config = dict(
    num_attention_heads=4,
    norm_eps=1e-06,
    parallel_block=False,
    weight_decay=0.019,
    schedule='wsd',
    decay_shape='linear',
    final_lr_fraction=0.0,
    max_seq_len=128,
)
MLP neurons of a small language model. Each row is named by its layer, matrix (down: output weights) and neuron, and shows model dimensions 32-127. Each number is 500 + 50 x the weight over its row's rms, rounded and kept within 0 to 999. Numbers have three digits each.
A block is one neuron, or neurons of one layer that tend to fire together. Before each block is what it responds to, as a language model described it from the Wikipedia text at the highest values.

Description: Mid-word name fragments. Short word pieces inside a longer proper name, mostly people's names, such as Alejan-d-ro, Ken-d-all, Jar-re-tt, Sol-a-ar, plus a few place and technical names.
L7.down32:608468574473540490534466421417411506440536484519493481443484476459536413530421516521510449533588510493467533416634476516519530472474517490497487443588536568427449492486448443464538527460537491485444497484477538487469471495495505494451492527504444486417503510527500554421493430501544493556
L7.down59:460515385561523498492567527499391445554470520483488553502475573560572501539507451565502459430536510533428556483425565539464503455521519496459486453435484496444496485476495536608510412534486480461622469430426478550388490540480429465484580522569413573464493567520471453549479483534553506508
L7.down322:449481525481543491466541448496366459425499514551516478413560582548475486472500527564520553519517450474444418470588524578541454540477590424459543559526566511482420434473364433468540443506544568452487515502443532496466505445560495548404467614453480556491558499479412492543477591532560567496
L7.down497:452558450562555437491477497459516545471566618513655545415535477510536530447467386421485456469576385408486533511515546505485599473482534479440522529524510537556505508473520542574590436467442565471548539473504453615474530502468443508421575532592467487566555402529413488586551574430492483485

Description: Anaphoric subject pronouns. Subject words pointing back to an earlier-named thing, mostly sentence-initial It after a period (It was, Its), also which, that, and.
L7.down333:540537598471496485517605350541494455469571534382512508498442452476542396520514458493570382514454467437544476446608451547458502536489482475534517518448514532479456489553516460500536409500431483481459543523534536485543562470382376442417440563501468461510436462462510448460501475470461382449
L7.down350:471436472492548470584427484484470512514537395430538528499502415474431500479541485476516456482537536360469532429628495484525427513522551518544441461472441479505427475461609464425610463435453450548455433510476456556499509585485477472453555548457469489462385492462481626498509496410504452566
L7.down467:483422602536574409470533464496471506361511463545565560501574447486421541546529463509507441395503508498624475518566445508526510516453512513472499496447502482438522472462522451580375474480513537417589519544670482490566499559498504488539487533446439490482491411519448576496417469510490457564
L7.down687:509475503476547558523533478450449441405490446437465583531605447518475508507564488438496574469582475534555460410572575459464479395450523553603477544528580406511426461504497466494505459516432443471547472549467527521466435518508460484465484497462407513442484415571460550547503513526412500565

Description: Pronoun "it" for article subjects. Mostly "it"/"It" opening a sentence that refers back to the article's subject (species, film, work, place), plus nouns like track, record, channel, single.
L3.down180:459471548541484453550360549561465478613516516451546518496519535480448490432525555494396472531505448507541492524563395499503451483494540467526492549474481395490539571530455548464617489449494460486475447585571494463487502476520450526458611469541417514519439541445414560491434481583342495430
L3.down192:514449644532498624518506579458482578415553467544624427487512443476514383524489533436485527412486475454513435476543505507422510419593403511452486538450531454444401578524542435538563438485498310520420490597532445501483561527512467471473515485446453509499473498478457546508524504450491531535
L3.down236:429521483531452528504589453523585524481505517475525450487545452528560539536392516507493552601573472539481506478453514586504459503446494449540469582532548435488389596483541542467590534472511542454508462534587570519523471452495547481438539381516417417459466564467524506512478438413383573471
L3.down269:616552559493439507518516487408407522412510508461476515509525478483477481420447426455517490528524537547438545426573537515433484527451453523610485492565494474547495483462592470463470430443615502470473587460611619449564500412529490510478454445502508537572496466512485487443470434539534420394
L3.down349:602401579481443548561519469528480544468527474527543565501470398495404536478563543537417516465494525516494582494452500467367523556486456544557492538462465445475466526417423421403544573488578512491449541529562517523481471574548526484547541462556492514478458541522422650361390475563504563525
L3.down371:484506543512511452416511620498463500531474470477480517485468560533483511484472619455464466515450515553466486372559433544514438503493433511491359544435475483552492562596537483510506576443513453453527516465480524454535457439447515398464476445430532525542484494510458507483502491508410545595
L3.down474:574532453469447487513495466552553395527413443530469510534584599502430457492482488561508568499485495488469443490541581419421519553526495564520553547593443448414509489505469450474589434568498467451501467509573508521609484397605445521523516573543437497487488569449495459548408444441472570478
L3.down501:464508646475439474527508484435458493495538478510464526513584518556504478522530432440501548424526517488541484459518380503360524492466487503502490490448573486514459578509519535553435550426509492421559438472517439455544459475469460539456480505505519495479488489459491581432457473417420637468
L3.down637:509555549382473471515478484551601564455567545518479543473507436477478464570508488453562522433422479425563537446515428516499494476519474514525483534452478488492561504456512492478521555537574456448567510574463461446504574452486450474442436541484460490490561491455533452547558548495386513517
L3.down671:546581558422491522485485603528548401456531486497489450496567516515513460461521524453488390558530439492504393500600384484478484469469438467495633493473447500463437541429541413446559497468399503461490440496455504413554447474525511443531481589484483524566500479498442520434502461500413458504
L3.down702:388413403615490548416410519536570447525495532502508516475598525407527477468604493515437520582479490496565510511513544491449504548542460535434463546413525475502457530476576514415488512431434457457474499523472522400517498469582411550483448479504399434567545552433498563533453451476433352471
L3.down730:546460542476530512492491503447513561448513431577501552460573496474494473515444526409534590406490522498557556424488438530511494450589547437548450498512468542402492420491535430617561554384534404475558479556477432521461422477494476526520540576589537491434417462546469542482449453529470479512
L3.down777:621434550437445504475501411538502532494474464562566532395593481494518517545517414482591459400443560610547460448513489491585472504500464537528564509526468493473450453490535522445457579468561450451530505483476519499518487509438554494483511463479454515484525508532554425466567428571480531574
L3.down809:374478454505555467422564440501484526505476564525453446490519418512498509461453449462515433498492522487496561523500380478480508499522439469519497472570486472401522482448500412375559549438490481505428388482381559470474491430547531533487471517485545418529497411440513567555473487535472526378
L3.down826:543476474439478428521509460467393548439523390569520420528549501576518429488481454522455463471480502443506466519529451455420554541542472458518468588510476425395484560504514445556400502484559459515593525562478430473498460433498564536514541562429459543542501479496482416571506615434412463507
L3.down871:442556498538424533427533462441473521543550532508556544465428560540560449500580540593412517468512507412556464459455486480488480460550481504461529509387537489446491479457548494496441507405479447561519481404479433415412502497423464500491576524438429483482423475500413462444628429446388520417

Description: Linking prepositions after noun phrases. Prepositions, mostly of and in (also at, from), right after a noun phrase, introducing a place, date or owner: Clean Water Act of 1972, found in New York.
L7.down635:496507497501517556453503536481517543437399485422465466460427505504457529554522566528507434496449507482515458452516480471544495560442453572514493570335453482448477522487466425470506469402495448561426521525594566497414432455536511506516477552450525463500462531460531447471507533512511577483
L7.down765:446574468584454482499532469495415456469574495420537558588517503422546559422569533592499420450486498503488503415451385491431507498479459502582477491463600502456512536483468550544550420495598471439451534484478455512521524463497542490455507458504488581448530523567599455568546485543409449441
L7.down875:502471525602443461505505559550507582490494460452688551556560478518493480471482432540489358514515530531482641521468465520514449538528519472538456516463641432456433501442506519615540504498442536515491482498491515494546507539477438529470484572463509561409471588525596443495456476505499486464
L7.down952:540520511575423432573489471460512462449421494495529549529470448476532380530490395536491393534514432560479511456456488488380463505524472578488481405537476405518498530562468519476573443540501449571560576417430444463478541524483497483533479505546607510463459538488552435465474461392508490524

Description: Location-introducing prepositions. Prepositions, mainly in and of, just before a place name or location, such as born in, northwest of, headquarters in; also the decimal point in coordinates.
L3.down25:472452565526541447488501501559519488509511417448503434508475507464591472537486556506430467466534501447555452542522545549577486507541514547423561531438465497472530443529447471580535514445563455498411490467447504493501550538399482467513517492462514457462522455481465519561400538578530532466
L3.down58:475470440445469577494503595557467519520526596511546502440474427515549463520483491506430505429502452508561498428426507465525439439492450419477389545505498495525508546424571525495460483411569554524475470504489422535573417503402444481637462422411546409476526443435487461611407486467435466507
L3.down107:464430480620510477545484600579601505441545512429497563486525492506597487451472546516517452412529581529584467519563525394554492516493449561576561543386485463488448489537470465475463487454577478537511551586441499506464511516499487476561440519550500391458554458454509467550489466445486486531
L3.down223:494537405506504632497566465557562485380494528490518492461463497598526521466501501528517416563422490553612426508519486442557421483500508422555471503462417453414533573554444483465502409524541463535525519530503410448466485457499581543484464563508513497565422484456486557501509455557533571524
L3.down245:529456487502465431508505508506488585484504478469499574411546494514539411539530435458512358544580466564509483393557397443520528496481487467530456542424566500498523439454550408374447478462502474480582498562438531493476438538542495481389489529512547585480459509536557524511371454425508570547
L3.down265:460562413507459435516617500510497417414456532519523594449505492515489463474538571498515451571466504466528499506472523597504495547550548458487452551473532517409494488512476568503529548563509496424388453472498532431469513482537394482478475580435521538512506625487461464493469468552504516542
L3.down414:530544524446390466351547394486467457493494417452502500464494508480464504462435474582486499554439429455435508444481497448448447454428596593522444543559459376555554536562519529474460513430459366529508449410529440493448528522484423576463540464481456499550432475478469562540534425501471563599
L3.down493:559469540453438568520525485496456535519550495530466442478506500496530535535617520583488445538473521549461442381492501588552568491521558452579499412388531426486438515488506452376472489627502464506449537464480477433423464462389485518436505509439403527494468474504521508568607457547450581491
L3.down510:465433541516423473509530518555563597455430559522559566511567446471486512575473508477462426571451448529494513434560587523490537483538574429530533563487511504544489526459394468550504487479550478484539602534514534616490492473504418530484494575511584552482557488557526488430552494485507557481
L3.down524:469538503533377528562502482487488466538441525532445597497586466471532490428562459507499539425602447520563527558544465565457488452531588470527475483418513465509413580444474540459494442512547583481477522414540449466524436435486568552499541547536550559519517461432506486446543469497490551471
L3.down584:457440530469473501428548508469504506437495422427581447535557520453503484511534546519541414504497473426472505465563497519555557470548538555527451584414457428501469446361539461434573464486508479446379458565510552498449427547494592467473469423511513425506543373521494477469499479501496586570
L3.down695:486489523501460491542568488402543544508493516385496546458569506559448533530483611469546515580441548557546510436633557541452536568551468547471439511384516467516468528449474499482563425393514474540500511489529582518509459430577436441497534555427440427417580559551582514493468466512451469511
L3.down716:355416563512486440488513503446487472497443492443496536541559516513486459529448499467547447596481576490509406449505509541440589584561543481546560467524504462486459422433522497439459523484506509456438540419455464498623478532493432487429571477526551457507486540517450481439460465574515517498
L3.down736:555547657516443589503460491604547573430495484430586490493543491508482419496405480478424370537493556404471556477517442463469522491450527485504426571449567448468465405473594496479503565450514524483510423513476492565529493516457516458492485484511522586468483569439532509398516516504449515633
L3.down850:493524552531517554436557581551469512532514506484498597470607368513513534483542512537490459547574495504549539383406521440608511500540465548423522503441499570525384473609392524559447482524569411503504524524475562479491452357499472515500437440465506502428476491526506478496431508383521587541
L3.down865:539419532505479500489521549578510611437598400444577539529518400471543442530520450518498414451525494525523477498524536484495524520538438545536545584455564434380553568510429497540479492438527562486556446432522485468531496537483491467424550523516497474532485488568549535493458495464486481416

Description: Person first names. First names or first word-pieces of people's names, especially candidates after the party column in election tables, e.g. James, Harold, George.
L11.down518:504499506483574460498603566478607515584509476509417486510618496508451490548487416474602497514503521500462528516450532383562466551505548499440474444441504542506496591543546525477432494534564487521468494461604483497413428494448477535423470533459425548437498471420459438560521390482510511540

Description: Lead-ins to numbers. Words or word pieces just before a number or field value, e.g. "a total of", "a number of", "p.", "aged", and list labels like "Modes:"; also mid-word pieces in place names.
L7.down26:493506500411552463513443552501469461434499530469457501466499541505435538557407452430465522537455504432522408524521443539491526404540393425458502566537511541553532441563461460435523541504521424456553515565572475606544492509514543497573514496536395534530537544467503504481567566547462489505
L7.down124:404454490516477561505529538475462498511440557396590478548465607448506456460463464565542497549437491506416461577582503460489436481552511475576609466494459380548463500498480522460392491551556430435462459461473474545475504522496503554545527536500472491556532424476570442495536592416488475412
L7.down864:455513371476514498468569512439512548506542461436548451413489493552535401495563379510525495477415515436519468461513409451491535468451522524556432481422554528514453496413501556422501532530448426498502392518521504540495518501534553569574467448437450436455544538513461532539493456516392548453
L7.down891:511540547484428506515489399522454506465512485468542500527523500480588548586493550520556519554500441474595406433571454442491499464459517509560580507533500408537445519523477483467494477564446574468562518431507431461495512500469617495532540622478548570544518430599586560521486498412480483435

Description: Mid-word subword pieces. Second or middle subword pieces inside split words, often names, such as F-ion-a, D-ion-ysus, Ed-gar, Don-cast-er, and over-do-se.
L3.down109:585513552515456529426569557531444557422487490550496417410496432495477535534520459477508518536484581534446509505564515505515499530454554546411531486433443573550407510469556488529458507508583525528525521549479412473478528495465553471491561536535489501547499388553399577522491539538432596510
L3.down191:495532534427486496504581419499475483441445430472514477516466536494448501497452510451492528527521604413485525429502514482492552512463561513484551550491514498527512575506481464553503505553555368502615533415621555525559421509441490529485511529474506468456575517478461454505502522529597468512
L3.down316:533531464441409455477482455472513371511472567497501439571561499531455536605494467595486552467514420513465591473496469393472496454564434513454415569386457490394497561521525494486426561531526460477482528489523473480526391524461462479549490458499575556361544485467394448522536421439510497496
L3.down419:490514455502537468578553482517574522452400434568337396568455564450509514515444483512464521451483548496565531484561474431522507480434440441591460417498425388544496523553595611518523489425521551494496467562451442585550534503501418467529488444537464514491496501455543557521519435425505541396
L3.down440:580546469571452533584515453482510518524539476475514479426441474508493472442480455482480462555497560586551479522564572476494508583507468514524540475523512453542610462451463512411549587452543516417604500374503542506517431549500498491538614524472498507477524408551435518494580528463505428567
L3.down460:493451450504479543514540513537418452452441464436426440427451550550460477535461529507509546563524428477517525560587508542516476485529480504487480491585475520452473466481518598491539469499493501518378523428544514372427510552453489514507527604457499570496526495431452564538585408483588524461
L3.down538:475457543550501500481548381515550495492580587489432500528501480390473530561467493468502516478457492458475497526458505582422447391519574477494444529583468515524505480569444504432430572518507456489556399538540485483509566523499491508544451449594600476546540483456546588497381529526444547457
L3.down779:457548580471404586490450437473486441477490504515501555424469454448506412521533452505431486428487493464490454511475490626506503464455574455625554526457513511375547475617461489522420521543451525488499459546548545501607548480518496470539553604549493523506432489522536565526504475538429554540
L3.down788:480596492546512534476523451458521450428544461595457538491505436528504501461460480509491570525567544516517446432636449510487492498440576532383579435468411566520477427576442514523504429460532414405450483473485500466491554438458474461496496508610482454496462588368483566523496563468415522554
L3.down798:473605499482506373584545478496438512454493499465548544471432657518480409488515426512501534509470478445430502481398542645443462529482525553544515451518485565491357486474525498464431427450419481521490330498454518556490460455506511573376519605514430483499502466473481562414518523477528561515
L3.down814:509534449472527469574591504462584533631546505445580491422492471431509535503456504526556541524456483435513574444653437557547501405505489501528597555508562535503423488457471552483452489428484523457507595462433519431479510418430526493517495433375482560516487523502406555479550432562525521446
L3.down858:590510462474438436553606490492502477516517582506524564549417510468529548496564498556427438562502494496518430491557486431498476543461583456555460504523442515574525457578513436513476474534539463435488512536593463574502576554479482508513471451510503505565493434483567517514550455516434473459
L3.down963:533481445520508423562419518499546421485479548435425525503506535512466468631591456488461554512493567442527490525488554422548512585559460460475476457480492484489478495506566486573502593531519481456486491624492569535497535509470466505495484453539549570447487576494494537542418501550542467530
L3.down981:635543406575567516435528485451465567536464520497437447476531615400507464509493474463505478546498486442481504461505537529533480436523511501481519535452538497537459530509556530588495454431559490524484493550529523441545511554511444511498458547493542544532461466433512519450453545481454462490
L3.down1013:459410531494493498495491517456402536456600597502441582422509479520574439448540479523562426503556386493443545503576536531447478461482481678579420483484519461489511515519417523505512519539529480492489536531501562482462456454500548396427518431490536466561509523496511556520483558529447552540
L3.down1018:511504437464614484555546588445491559493472458536423498540485527530438412440458449486488537497567535503606495487493461485562389538562449555514463392459575477532464421437581573458583477606514514549534509612539466519478550463559603518454466597456560500544564456415549457498539460493516476597

Description: Sentence ends, table separators. Periods and closing quotes ending sentences, often at paragraph ends, plus markdown table divider rows like |---|---| following header rows.
L7.down58:472528577503382502501501580503558442466508549464494544428513586450464471439490529429516374516494477540477510474523461572537553581535508542459481506479443462457558464512422489431458637540515428451473504434559500458506481527436528563544379545572499383398568537489408595496428486535509468570
L7.down345:474456527502464429518510509485514460396422469512421449544510547447371572412405566534518430469487432422446492495543475545497628479527386475476420523565481502528486551479524536546504603499550491455504560497460539488493474494482501531497493508509444425507536460538536597472575504498497479566
L7.down568:612483520527453497436409544453514570462564498425542537521548518485535463558495459427514442580403485523406491550540505594472614556556494478522548411558532498496440508499583487467484494616508431472497428442443576524447468535535467500513446527549544459410578512520467498449582441481476560513
L7.down667:473581566509527448479544566541537530476525449502612550473513399541533477509513490536611538583502512452497498542483451478472523483482533573429417524505472646538509520447538537486451421563448529572492612427494534538423608584600433525441495545453579480438548504564514471490556488521553439524

Description: Clause-subject start tokens. Tokens opening a new clause's subject or predicate after a comma or "the", such as it, and, The song, the hull, plus mid-word pieces.
L11.down849:609495487476527480502496498430516595569557423460428609382530624542560526449557460457429426446382651561493529577519467495498448471468505449492403539379545432542456487556547490497538507514576438494404528522522557516524458544518551482611543556454536582522543529535572552484513573593519433481

Description: Mid-word fragments and table markup. Fires on word pieces inside split words, often in tables and infoboxes (Ti-er, G-o-als, In-form-al, Li-censed), and on table pipes and ---| separators.
L11.down584:496605533556409546466517362418530509562601540469504464540450516514523492561523437469479618544506465518532474565439524457656564631456455526490493480500464551477485592541471438461484542481550526492447521543526522495463669469556510445432434477474535573521495526650518476478497514389558572493

Description: Table separator rows. Fires on the |---|---| divider row under the header of Wikipedia tables (squads, election results, track lists), and weakly on scattered name fragments like mit, Vi.
L3.down8:476573475529504491500592438529543532517464471505547457463493358473504545512430504498453456562473486508500517481495435539439396460477550479527461457549429558513405475553521615501491534499511564475414513507478636508565481509516477530486509582525625503497564420528563449419601479419544496453
L3.down53:490535500497483477430423397495524598496519486450455492406482501535549412442561506513428452490496572474523532448452482500485456496492480639485544593526586551533499463466537491455531560437588508498541535582468396477413394507448504511446460453509502530486537513419482492433440543499538633521
L3.down99:472450501468593599509553489478464468544432515627401568506537490476494430537546478482559424437558415524452427530500511512570479403588534535521502489455594497497500544525521544466466444513523409509553553558591507533563351456511502448485497433546543501473449480534471518437600479448495481527
L3.down102:437553509521433477486374433511492576487484449536512524633504473526471513426478568546414433472436430414464535400470529518425472546475504489426464440534574467594533540499544558553577417562458418405479495433499487419553475461472495541461514526488613543491487550457529547506535461565406487627
L3.down217:527496437507454550518577516457516434493596540449539516538449477505487479464538475501484527543510554553519537489509452583525573487533516489542482444518603468529495558544506472393555383559483574443392458446537514507485512452418507412464433539548531608403529569422442557493501477431548527497
L3.down256:513503439502471504447517545519333514537546599481449501462467485548554449437449487481424532558554480458405564489510474558440518434483464468441502439548488538508476409437462521358559482454532558464506475457481547515411494480476470496497421621535478372523543526524564514452503494499509529501
L3.down363:545377463452476456495563516482413502447534407458450518571510538488440596466510366464448459511405514432490436450596500518452592493553436453562457496619516539495476519444509410483523491522433532495387496438435550469495385467422489522474465496522465411532549558512468374509380422540502565467
L3.down426:419504477638498497462450575508545529527605436530433516534480597524558547408535451505577500474416468536511573402526519500479502411438542415543556514473391469474479488525547428555452499500545547457505488505561515468467493396507507607560431497390449570462479565467428547475521451568552537428
L3.down489:526452464573516504454551534466513558456510502544578553459556483423448546473545476500493468518451477499472532522459432547515492563580599453572530502406525430439548459517500500525454425485487559522421520573464543578459436474449396529519434440480528490556436592539520536479584418467417541507
L3.down533:489445479461465560502529410498461580480541468478507541548587539395420486521465451450561456501452462462523537443492430586457523485515559381442459437458499507536452577468533459513367549553532518511545454439426437451445558461587484501457466477494487504547510517532472573533486543505474497479
L3.down664:484487606482494487438478475512514437520431444500566524561522544454481433538470433441535502486514531490560585347590498467485438503521492515478572530437474607428480437542502570577489534488546571463488454570522442470489532507522443495500583500521491468433501548497491510550496451453498531465
L3.down740:556469519439524518368510479460502602504443480576588477484500508604497527580401491494449500464541395507454456459516484502440391472473528445475440483553451440531470397403499504515504443527536530537477522457465583575470544501429433527481490535488549537551494431624474491460549456508508465465
L3.down807:493589544443588529578401553510510591423541392566468480491457514499588483566534495523394489515499477526477537493509511533501465462488515428545570518509492501468508537530449497438590497493485480603472434515560550523426477512429560360444495507502521446507501531521485595547556471424382477581
L3.down817:497569538522527580552484465462518538657387550563599534556446550518473416497460468545556455528553430457533550521578476457491537478429558463468517491569423531546439522554531478429559465536519467535446623498415563502506411448509456460448455535546464523450504561499555418478556514557573517438
L3.down924:512530505540570473538404541452476557548481514522589492368418501435524487581521530494520452549542583567594504405602431499520506371538493466573555577412470592435488556536574491422500538481462439526535544532402500486516482423530496556459550501505513527505482479485441575436504513507463499474
L3.down931:512546455457533514501458509541516465532520445475516481512483478435529466508482453439482484416491496500478403537448551486532427547486512420528402473562398533479498505458498519447606483521442546569532498446473517543518499413522518533487522575593453477599440465574434583431555563463564456518

Description: The in- token. The token in, both as the preposition (Honeymoon in Vegas, in rodents) and as a word-start piece (inspections, integral, instant, inning, inert).
L11.down749:506471514556544478558514486558618617489476539465554542486447453571448499480456436445447462505525486513455423500498339417505428477481533410529528609476485444481471522521570508496469494535402447500583423495531482507522524448568499587508478521526537434456436514434574528476494539468504501522

Description: Relocation verbs, table pipes. Mostly movement verbs right before to or from in biographies, especially footballer transfers (moved, returned, migrated, born); also row-start pipes in election tables.
L11.down693:532436578514399539458474483485582535463541481522516507478570467488526561545479607529574399503549498389528521462527544573579533380468553493508520458497552527503508492447471646528550525460487489490474510500497483445570577540508558532548462500507331415494576485522520452507551498514556568558

Description: Age in biographical dates. Fires on "age"/"aged" inside parentheses after birth or death dates in infobox-style lists, e.g. "(aged 75)", "(age 39)"; weaker on scattered word pieces.
L3.down2:455506506538549479515506517479544379526509451539486628455504553588484527522512567426447452527524359518476492531430472469474522521486451461460432539438566519510485489498467532474436539495548642517441541536427456461487480470462520499458499591440545519477520450487562526540573584474485502591
L3.down47:465442496452492524467492434485523489441400484527503579504504588472473531541529542569452491519526465431570426559534495475448501530473467523504448495498597534511387498528555479503524557502468537536535536531538416510479556473572601475531504546460510455558469572429496503454575594477541446545
L3.down207:467509519447516485508452507477492451475490510411572486572497409575426453493579556502469447555506463478473561570566547547487448459581524540433536450489477552520452536462492481516469503440455559427446507425462599526549459539527454564551473537466481497624440499453416400450591497526499530456
L3.down287:412543480536472516499502464513507406407498513524605523512578545505422552501517510538516517518556442501499471565573494524517541453462591534524497607574535609494441470391552557546558531447470466512441553454553540543589548553413425527551479420546473449495487458503469535477448558408553601455
L3.down547:454503552616451502605518428532532548474474590524380558480368524455436514522493422543465530541488607425531537432364511570501531501596488589467491607487406479543474539510566485459496470509499452429542596505423466468514522520481539556444503477504516503477439559547526544573519520573513561532
L3.down552:542539530471564421522479530468450476577469480526460490483374533465468470537582467544408500554521461480530451554485547483526559559467459477507460543549536598402438456486512404559608444508503507505600456518441560434544559477513508499465471436539498494443494473466506501572501509466552452581
L3.down610:548485509577562468530521498573467423447472483409469522497520411569569500535478517604448471426484501570538492529525486521465429473441556474452577520545444533554483592576492453414465492518558473430521459572604522493529486501494538473459483469581434515500557495572463557549560535499396579456
L3.down646:453571476484463415540463541473515527559574436474440483572529529526523534545490521533549416504372448540474477494474516496489476481547472495520502461566481539575443503504431438572443490433483557491505504553564482525580590458443519566521526512520442563467540474477521481479429578592463525489
L3.down681:447575431488490536440541469553443508465494454465448515469484499468425466447514405450478515603558465436497474499542370419579526545534502440495543537522511479580468473557554574559485522538497535500540509460524516414522489513440485580479466499551430485434516530411479468489472481527469554448
L3.down713:504537610476478501476490471577554407500328448545456454491480494502518518443604457444531424472499544573511498553571534475551365508479548551534460570464567434630498525509583520477506492488500508436560430456513516508578495532452580508534435502539554454452489457476530480536499492443592479484
L3.down737:508485551474409572533533419527541527496541508559524539501465390573485490433550473493547465513529476461502474505546532512357520518564521504536407488560521608537442543513575521510526474425430512469466568543456493444536457496464417570524539550503549508449480417452497433482558506507487542441
L3.down844:501568552596447459413501497461477372583479571456410532643616535530443436439550495416520481494474442521528445489504446556378470467583531478567516554475474457544489481566469407479561594501491595536556474523470409477527520500513549549523476640504537489576499485470593560490546577528487517543
L3.down889:467440502481448460368445486545509507479396423467474492491507454469429483460488473518447512566542506491560454460598507441420529518499575524502507495584499554428452436479447506487429452463478446462501488548472466452561490468450394594546523478627480470476438520524513503593413505518465569462
L3.down912:422489521530429506439487456471522479501498518486617397519428543520516521415469573530489400492573503414499491476560515500445502489523469567480460408532479568504455487459497508516490567583526514468546576582444588491523507538509497552497478519506543497534482439448569513420530447392488521454
L3.down920:410498601517493527485488447468484499521481506446481448495476491492514423478488473497413432532542445486404454511542469528450470572499466486444498513377541430526523432572511577568476446480577387495431460502516450499518483514505496450516530493647538558527507487485432516484499490530389552517
L3.down974:446450508429497449436495510510510524526512484526499483583550491512418441414533485475585519557498329463499502478488479507391381509488485537560475490473491470561511584439372546476458522512505464454465585568440471506445489465469522556522455573416479505564458588517498479519538433441569542523